MLP neurons of a small language model. Each row is named by its layer, matrix (up: input weights) and neuron, and shows model dimensions 373-468. Each number is 500 + 40 x the weight over its row's rms, rounded and kept within 0 to 999. Numbers have three digits each.
A block is one neuron, or neurons of one layer that tend to fire together. After each block is what it responds to, as a language model described it from the Wikipedia text at the highest values.

L4.up220:449487486464502495496398471427485462437518513572469505480507456501540436501464428505496543507498473598463563505510526488585526556494523502489529514522474455522501460505487416490514455447540466491452496575521484554503395460557501552451576536528483496471489478475467577489522503469553556534
L4.up346:543498493496525493420518505504453522475529425549496485488574531518576483564477502502453505546491500438523462517487515458576524491491575474448532492517469513487448517466478508550484521461507459513485509514559539506581462496528517537450518510441430542464554470499571540549519451504483484562
L4.up724:447529492533560505464480523515478486558554555503469478504473508577496429578550435515460555531510524486495499447548529548502546536499525493459526519476545578506477465543499512564471466552493442511440475475452448499487516463494572523519481492397424482506537506506487489462481540527427484478
L4.up1108:443524466419470480424516531541441534528499531517467481493472499466518505518522541508503547507600487485464466533493458514548519552511473476479464436554533529553474510541530552484502516530528501476439489530480519490474557485480579501564494483518535515467522501537543423565531466489464534480
L4.up1125:525517522439443519413503510517489527471570496497498504482457486511534447526567417525543492473493547457506497498469545516479501514530483531450536476615512465490522584572542548534515448569495481585500450507520456453511485447517465552413491473514463517549510536525505552482485439480479485494
L4.up1167:493457494497554444551560512522516446410528526539496515542440522449569520507534576506563525548522491423542530537485461535477493571516476528476541527496538487493528501495493487574544443491509500496526575531522512531532501434508511490448498513505525459499564506524453471531538454543455472461
L4.up1520:554441521551436481508533551529475526586459553434545524555560470518506566525531430440508525442605514539481514471520512463447491480574487591502470530617422494464521556491544468527489466553490497574498475441473467551477484494518546514448477468580495546542484499537488552452478438463500508439
L4.up1817:480527518502533502473474537438498545577533508554510551460484454521509453495480410501547476430459494557502540491527442515496505483515437563498472554508453510562463498606550550508502492544440438581457528490485468509512610456512487509514533503519511499496476464496431558472463484495486486479
Description: Subordinators and relative words that open a new clause mid-sentence, especially which, when, where, that, who, often after a comma.

L4.up242:454476493460489511510498566482538531545529506495450500471474549530519482511474479503512459491442495508509488455481412459530527535508515507506456484472539476598526446422588487587519548519532578467488554523559531527497510570472553441527458529494463530465467465468519508535561480451514490478
L4.up465:472479471505511522505494503505498426477525443520504436442520460507473543552506525472456503501450473524472468457467483476537502511562517555512494524468578422550587513435420516533501479477535491514500558495486545502491595551435453577532441508505507501489524565501522541517507446539519465502
L4.up482:515547462559491441473519444446446462544539486582497519515469501464514494562500488606432531494469480518459481501515537456513517476527488543604465471454494486470546531468459482495483456546565445561527543504475532492509490473507483450525512380546524521464445520525478469517491470480493503526
L4.up856:560461463482485476421483528521518469535484494511520529493593494496571514574482437477453463490472500529482508484468513470452512547546501489488492496487499523475542518463468524476486479550579523506445525574569507586438494484475469432487555456448523544497530434455489508498471456572530524505
L4.up924:514472478607515497522506525461511506484567550485388470439507478479579544576474457508447521523445487502472489520582533472477519519530499542509522529530556469533501481526505579458539562496536550510467437548528453509483493434525498471475518532454459487556452467525486493538507531552493486450
L4.up1761:498455563511444524461496559529476487523507536533511499611485494500540473477528429485544420514528462549512551479533465475561436509510449467450533579521510482555511520454479527506501496490516532519531517480477475503497505605434491482433538503465407497570469501498541476460482474585473412482
L4.up1830:583568451496482461466461548433605473485551463480530472481522485540533570550563465504475438521472471533536533480514463507497510469449507522467530447534497463537537497504503477548476487564502443464514491523531470439484503521430548504525498480444500485562440489486463578466506479506505520487
L4.up1888:495515508585514507531508474437517504561569536512521542469495516541529511524505511482468493455452568524564463511495454506493548551491499540630528436445589517398469486487482458543497582541487447488560491490522484498499502475597552517406507552488460498486492515529488516487528450475453482502
Description: Word pieces inside proper names of places, venues, railroads and people, mostly in tables and lists, such as Orange(burg), Grand Avenue, Warner Park.

L5.up989:465503498535565472525495477447483536479494562522496528560520530480445546506526477549439505475532520507521530533411560557453419545496464578515550451508531495487505509573422475538493431503458490498512488468491467555563571525455478448432512494499458515472489526536469544529445437469447488508
L5.up1202:449464408551463529482477432481419504519538603516479452450454466500540499516568522482498590519457474518490539540507482478489465542462534535482531490536447507515489487536428523562542409487596478516464553551452560510458542500530476502477436479551506558506465440534503530478536471521521537508
L5.up1360:492454531490500482489521478488486462473516463524535496396535506478464488516508609614473524524453519545542458436498486471442611478537418554516498550519558502492553603531472483466533477504488527499482485498485530443563489513445509481441492447492546514469431522512528518497514501510528525521
L5.up1498:504524516507519526441527544445504456493551479522497541551508468463510493505525506590489547533454468474524494534567511488525549519470523535467548542476494464584412510530586401530535410570528499449486542501518453504566544456433514515500480462453453572512442504544495542448496503458477483457
Description: Periods within website domains or word endings like bibliography. in list and table rows, plus prepositions after a noun (about, against, over).

L8.up326:465485545457509521538460432482533451454478558560505445562562451529472454482499500505490497590461504544532485491485512477499450571421451468617478496487488473497480507472470484534556467458498503583521522504581446461455569522495488468553479467533522462508453518481534551511491484508478530578
L8.up801:526488565493531471549417450468526503465536535551480528528535508464497445482456499419491539490511492538526442551445466497556499538543461522593521526469496506491568477507513485580503515536471584512538456485535507450500523530515504516544532463496529482497483390462521563518501472457479483464
Description: Tokens inside pipe-delimited Wikipedia tables, especially sports stat rows: cell values like 0 or 8th, separators, and row-ending line breaks.

L8.up1000:546522637496545541530550466474522545478426541481497594497559569551484511528496475506454531621509496495450470543563535424522496445511446548433503509489515548505480484493492446530464544460494523540409484483519470487513542552461547512424464485546480416490485525477524473512495488510449548485
L8.up1122:477536510458479530402550500507458569414567439529467554524518615422485504589429522578490496534494526538520421528467519459499523481465501557481529463455493489464524584511537505481487499529447474498501519449486529538440483492435553531430547550486550507494406449471555544487538528427514507425
Description: Later word pieces or words inside multi-word names of teams, companies and organizations, such as Vancouver Canucks, Munich Re Group, Gee Street Records.

L5.up955:505491509412478454458504529509488489466488496497541453516436472500494520560545523420514527573432428493441513583504465465564478495427479452546409512514444544501601423464471565439507479517516480477526437457583553449553584594482533499460556516524512426567510487446455408546476464476504488493
L5.up1650:510516539532532487528454475457504515542497538464515525528508530488461531491520563548483535512492525445509488514480513542535454501563530510474452445502503456509449459521475466507506471510555522484483455486490504441511512525526486574525467479455468505535554517472508475479497423497434518536
L5.up1675:533429517481392429499507539441473535461510491456465411487527447537497458479539526515477481509522449464495433482537491501563509566447497495515523385480517603518485553576519458464518510570491462459537560465542503445525568440473488503457478552476493491403472518517511551450521434549519529487
L5.up1858:525510517497496495516467444543467490508530545472435471487520480561491556521512560531453525457507482446459548535493475521560415521432552578504525503508497527535449496443487494487422512504434490534495525535556481489488492541494471552525464512468457534487517476538511468508394525515491530482
Description: Relative or linking words that start a new clause after a noun phrase, such as which, who, where, whilst, and the closing == or === of wiki section headings.

L5.up507:386465534507461472554519455420519479525496453565446525511514518503586462489478501491511551505543545502471524535546538493474487510483516522544525503525493567431480478462537534474504549550470492472520540482503497530531471529476508514525397536529425567510486503469516594521463579485450466512
L5.up526:502451508479482497505515511524530503602521490488473514457541549516525456482565489506532493446435495576524487464434470522489505462502606530562499508538449557467497468502479477454495506474408438404486423467509480485486531510517463428462459460494498502454479472490494548543521523475477551511
L5.up535:502558496518399492534531525476489474559533556476458489495447500480562502538546473552533494519560491466455536505481418562529578469451502464573523441529541491546480462414487516542470509494540496475456547536527543474526506456502509475528461482498521586471539453536503541489564489521504497460
L5.up1395:503498555563449475469505510498467485513486522467499460556455579484489417422538520543489510570491520493505444514493524526492524486537540496522412514500490500510536466469539543436514473576468511454468524473447544533474478488510445447463460527522523593476519485549509491477510567509526542532
Description: Era and period words completing a date, such as BC, AD, century and 1800, plus Railroad after company names and scattered nouns such as copper and water.

L5.up270:515493506501556461481485551504500474439552544438529501589453440524486600552491487508523540489456506536498516486433473472572532534554511504518525494449543438578433436417455479512496534457485534488542469509596469432541453563502485506479564502483515551529497487483488478516488457539482493501
L5.up962:510515542403474429412510506500564548560543557566465520568553438562478471494527511501513548532461509473532519485495483474417569511504455581470570537533508493532501546474494491527616510520510443533482506564478496409462493457476448520598448532427472512483513501519498503464489591484468557524
L5.up1426:543528556526486482475375512500513505449491524491495437578537525517463519586547549527452478579417492590479498508487453501510475523500497504495539451482470540472518551454475454515443507496518541495505491522523477539631485464500497545496434620629497500574460468509512489490500486480443517477
L5.up1642:496479477492475516564467520467487473518510556519510539528585506580507514597512429493446487529423460527490461479553471481480401512539554547480528525531572444527429453385490512469506603451530489518505566529512546441509523590504507531458511532469476470519498477471457481459548498546476503495
Description: Head nouns of named institutions and bodies after a modifier or place name, such as Assembly, Ministry, Court, Board, Senate, Parliament, plus first word-pieces of proper names (Mar, Gor, Korea).

L4.up1175:405522514489492477509501514603454549492486515500554462495535514500499564505483459473525430460498430455521589518506504528507497538512548526464454540532436489493518508513447522579493461515506494457479476485498506530452479507505489493533545480527529463513508469501523484513523514512451472538
L4.up1215:441528562544560446497514500549481520472527522497509467503536554419489446454527554460477552561541512586500492478438459473455498452533522487487454562536455456546507483440446521543471513428511443526523514516506488478510556504458498433538573511425495449465488506482511516516469441509528448585
L4.up1405:535463477476421534430419507544545521469515477506506505443480516508459438442513501579433494514488480495555496482516450503482476464489480462449505563556627577626497484522509477542504456447480464505523476473443535474506555428447536510489474466537478482536479537462536530479522527532476499483
L4.up1533:462479442520443514581540545484494487501541467508492515490504505478527550487470476461518500546460481526510522474502480512546540502515584535501510515521462506450540503443450530508488559479512447456500474520504553478508520542458543480450569526488518491508456530479511537523460484515501489448
L4.up1664:460453478537512449447385495510473559444492486491527483496568486488519450491544529575553462512461521519465568487547467448492499547485507425532460564539496461562479530511492530495519456446582451472473508461471491492559477443478525543457510508489531469557515554437505573498507539478467516499
L4.up1668:517434433538464521488521513419477475556546482497496560569524450492578511493454430601544474474489449540525513493580513540464508520516445536493563492506457546538536483485399562577542469455540456458525530421541504506501591535530503534504544419463407553499519462511491530476538475553554457489
L4.up1692:503442521484511507442404487500527463505496519516446489526469443543468585535536478609502448531422425507527476538488408471433515509427505468512529530465556514517488489546453511458482419536505483449497505518496489482474557535491520513480477495576489508543480456467534521546471473537442582562
L4.up1906:457556421494527475550484477523432466492501560550467515524492446499503544470538417480537453481464457544454484530465525552516522474568536544468521512546552483454540491509487501528430462441522435451490445471480438497503551475502464484500495452462433513557479516514522497518439468517502488481
Description: Tokens ending a field in tables, infobox lists and citations, such as ISBN after a page-count cell, the dot in website domains, and numbered-row periods.

L4.up576:495548483483438468468494452458526496499479521508520498442458567417537443440504507589445529515453436522531521478485528576483454482416523562545506441536416496437495543494470504536529474463468486467590534448431576499478494433454478479595532471501510490463453507565553490455483445526505559520
L4.up717:460477523535609537498492507480420578482480438554541522408498470515539486441478530538554478522490521502493472561536556485441547483484560487511558532449402483468538550445454606463543453547524563523493482489515492492532435504478508489508560455496467482526469462485540466481524408527427515570
L4.up956:504501466508537512443494486499486591496580534491509533475524551551485397532547488501505492493520488561542509528460444581507435501496483571534568506479520477477443523495517456513526558489469357459539504527565502461510504442498521489482493474469496468587454470522508551457476458511533536500
L4.up1324:587532536504528503554484498450445473511461531555492516456455491445500484482525452464548475512443488502507547502610489525452553514558419448488436521507491547507532459507528535500475467476594465567524470489545464425476490520526493498481568589506548544525523451481499497464526479547468536420
L4.up1346:457579487491504451488626505466469492496577517493437479500554476595535497441550540418457545520497527471503455503514500540428505427547482499504506452517391500563478584445429559502485470455540546488541525489477506556477519470437519500527417520482464433430449494560502511488489530519514445480
L4.up1461:470528456534567522535493481519463478523488490514539419538416474490534457401477545502449517518549520424532475582475573462468544460499562392552489472536488505529553505440466427508546497455528473429504518483454494547492444495509477469536568515520454516476463508500507503534489469459523488513
L4.up1571:518411492530449538500424482490505487470570491640392530447517504509537519565525486490470453442530537567478527465500489540485505511491506458494488567481515551609495510523544467530488593513514513545499532477476576468530545453446524440531512399502464475526477463435551413469572499399490520542
L4.up1840:467531546427512436568433425487421510475451481435428471586478520483503444445559492517483496472445495527466518496534556474444511474499459534568474518493528492543509492433547505555546502504509510509495558573495536512506488534431529465467516523480527505467476425504436501517523476502489480537
Description: Final word or word piece of multi-word names, mostly in sports and chart tables, e.g. Huston Street, Galloway Road, Shaun Fountain.

L8.up482:502463435531478550508558434502483483515508489514458426473513538534530481541506546472547474460464520494502558505440482473545468466469537576516521498486512482403464426455518491529413430499497546446568508519526512488522535572542460464411450539522482538557531493462443452530572496578513415490
L8.up1242:541533498471463458419530550496530526503527466525434402501485505474516547562538495554466480451501483489527508537468495454528553474473471560502537461489433543510504434472526519480504489445466495452510485502438461489510498543514497520439511536517566468506454550480550519531515511524440530523
Description: The ordinal or number in a time expression, mostly centuries right after "the" or "early", such as 19th, 8th, 18th; also month names in dates (6 November) and decade digits (1980s).

L8.up409:497560455474475506476442502540518492473488550436540517471499488526499485445472460492520447500532472503489569482487557571461498503490538507426562526455525475460431509508519542457440522419542467567503431528461489566509455476474489445443473519499484556492509410520500441468522483513461539507
L8.up1300:497500473527508542509483487541420475456513497479498466523455522471474453441435424446553503439508489479503521516514595568487515505459483475465520519474407495411495478502468520480474464461568518533480507435497475531552461569421484412435497591519510469510487460422490432541570549527507541491
Description: Fires on tokens ending an introductory phrase or opening a subordinate clause, just before a new subject, e.g. so that, In 2012, however.

L5.up125:469553506514507496555468493472555453604521519496420481492517564540576523617503462521481523504529486454506485485513524530431463545516402506512547554512494502521505467435531421467384429471444518496486522532579489504482528510491543488419491598507505528556434552509506488494550458522520445497
L5.up663:524535518513587467436517512455481523509508502461500473513423523535545536463485462476526471413469476457503476503463552523533565567505438524494513481482463443470482487623557482474464488512475467499558527538499499421491439519422491447457508539469444493525437474555494464505506518462601493448
L5.up1354:486492426445475484499436485462489525524420497544510428477474463480475567475491543549525494531465549507486530495493532456443537467541529552491593529461502498576484551488512503514465529483472458486475514535543532509468456469435534476497531560442531466522423455533524463518499404462528530459
L5.up1872:513541553520462493499438484503522513529496521484425461548480480586558533517532514548532570464541504490490484487525563515509534453511461432498547555407508508451529460503503513450543514519507525486485577530466520478582409450522507497473527468487463597465475495479420469471544494561499442465
Description: Tokens in US city, state, school or team names, often in sports tables after a pipe, such as Washington, York (New York), Diego (San Diego), Milwaukee.

L4.up101:600517493529467517492447501500544534542446516593470423432541537497470446510546548550520425504471451457446466528569438478520494533490496452494537475527512488478542464508528453499478402501479507533473530432546461441488441619547552546506506504556487583519468507461457558549510518515509483481
L4.up125:457570544490509494468515543471523489393497497507473513533536545603455482531486537502476558518457521563485473476467458543549550473468490518439501514487489502528491490494510555488477460541519526477519568459510515555551557531452547511484496424521473434453461443556475509514434538545504526469
L4.up401:495495551446484496439466466450640406533532507473526509465541542511479407419518551543507473502493539470475487469496464529495470506489518495532531510503573473444521484507522528558590523516470506442536512540481511500547479519467479553472422439501542574472491475545527455499541450521520564448
L4.up557:445501481441516528506482529467596499502539483584455540421472504474461531459561435564528542462476521466388415528503583476550534527429489546448401475495478513466458449493507516520503538463539531498591517439497470481555502594515480490514437537577448536453538460461416496478536568437512509519
L4.up694:473484492471453484538526519528524487472463559490463465495510518536538489552486476481511542550423519484452475466506559482536495491533511532509461504540495413544537444389504496503539507494511508477513478494570504493561498488499513507479504442504487492480458530485484504499434528525567521475
L4.up1046:542461502495507503546469546514516462457434472549446435528483469560489463465447508569478517607465477529454477510462477476509453477482547561496378532508461476474493471473519518538461556517519435579553472471592557503568507543515500522477474493505472501479584445488500495516564448496511594460
L4.up1426:509494535489419473528531516474485443565472495525533456501510553524553468446417579571563451561494529504476490558457541613584450457481552468495513500514494446556498471468532532487428472515457470541533508513559512484509486533471512475488470472547515542500496539568521496457569571506491559499
L4.up1871:506456548491476529484462529473532489592494528596487495475496486507515537439510547490512526516508444534500526519475437544549423469462498479494530462515495446561516578457452523439476502527562496491582527522467559476581470459473500540526458460505496494468523510445472530503433539542495559494
Description: Words for position or direction, often after "the" and opening a compound or name, such as top, bottom, north, Middle(-earth), Northern; also first pieces of foreign names like Grand(enborn), Af(rasiyab).

L4.up165:487446461459527507547560472580457435508571469519521487572483525472492519492478531536474531518457445510519494473498506531568556444516540464498493461512465510539494475491545481486521479501467526415487495409502574465528503532496543465602530547467517471520490454570440493481566526525462533573
L4.up614:412513508530598513545455560559371484479490507511521481497420493567508464500542505566497548463467467483501543581511459404570423481432489522487521506518458517498559495479445506520494478498501527552530477420408414485486481492441480525559587539489495528462512431556503516503546534500506433502
L4.up823:499528435470495491524439506438512484498445555532497487535540508503491469477514450566539523496501488546447535510495416478544505446463530498457480540428526495488504543501552488482470527433418522484462543503482479534539499435523531568436492557477538496535486485508540501526518519483418498503
L4.up989:534452577455511498529489523433586490528577495466489463541480546474494539476509483549528477519498480585498559487497488460454442450540416518488517497435482551521588530495479488530436493505461511497421539584488520530571463466449529419574437517490561501457469448504501557469545498423465526551
L4.up1111:606529454458484526509470467423525511501509480562488487519563425537479538451483570515436463476435485555537522465465491439490458504471508496507530515536539491486520494417498538485437477527419493452542529521532477528511474520524548540506535492505519501497430436521457449529508506477528493435
L4.up1263:560501457484471481516502537445504497450522504494541436532512480579491550491534516480499563490542511521529485426513491511522430415453510537520448476559515495505480527463496423502493459445527494516548495440522514533543527519542514479497469503461467483475525498513515530519432477398517474462
L4.up1680:523512467480513491535557529512472498445495453458503523483517496508515520521486534509439530470473466536526539464498486494529482472470478419512483569432474478486485441442451528458515516401524566545529590524513560483516489482507451466439532509599484514504517456516537476480523501491526498471
L4.up1785:516480517519473486473546572437538469449475481503457519472515540416472494526498484560537414490467473484554495551544492518522447513486516541511567539482511541479562497487464564522484576565539461474455534488563568561509456449513557454524498502498538556475553461542528494517532545533486519518
Description: Word-initial capitalized fragments like Mar, Mor, Kar, Bar that begin a longer proper name, often place names in tables or lists, e.g. Mar-ibo, Mor-o, Bar-ings.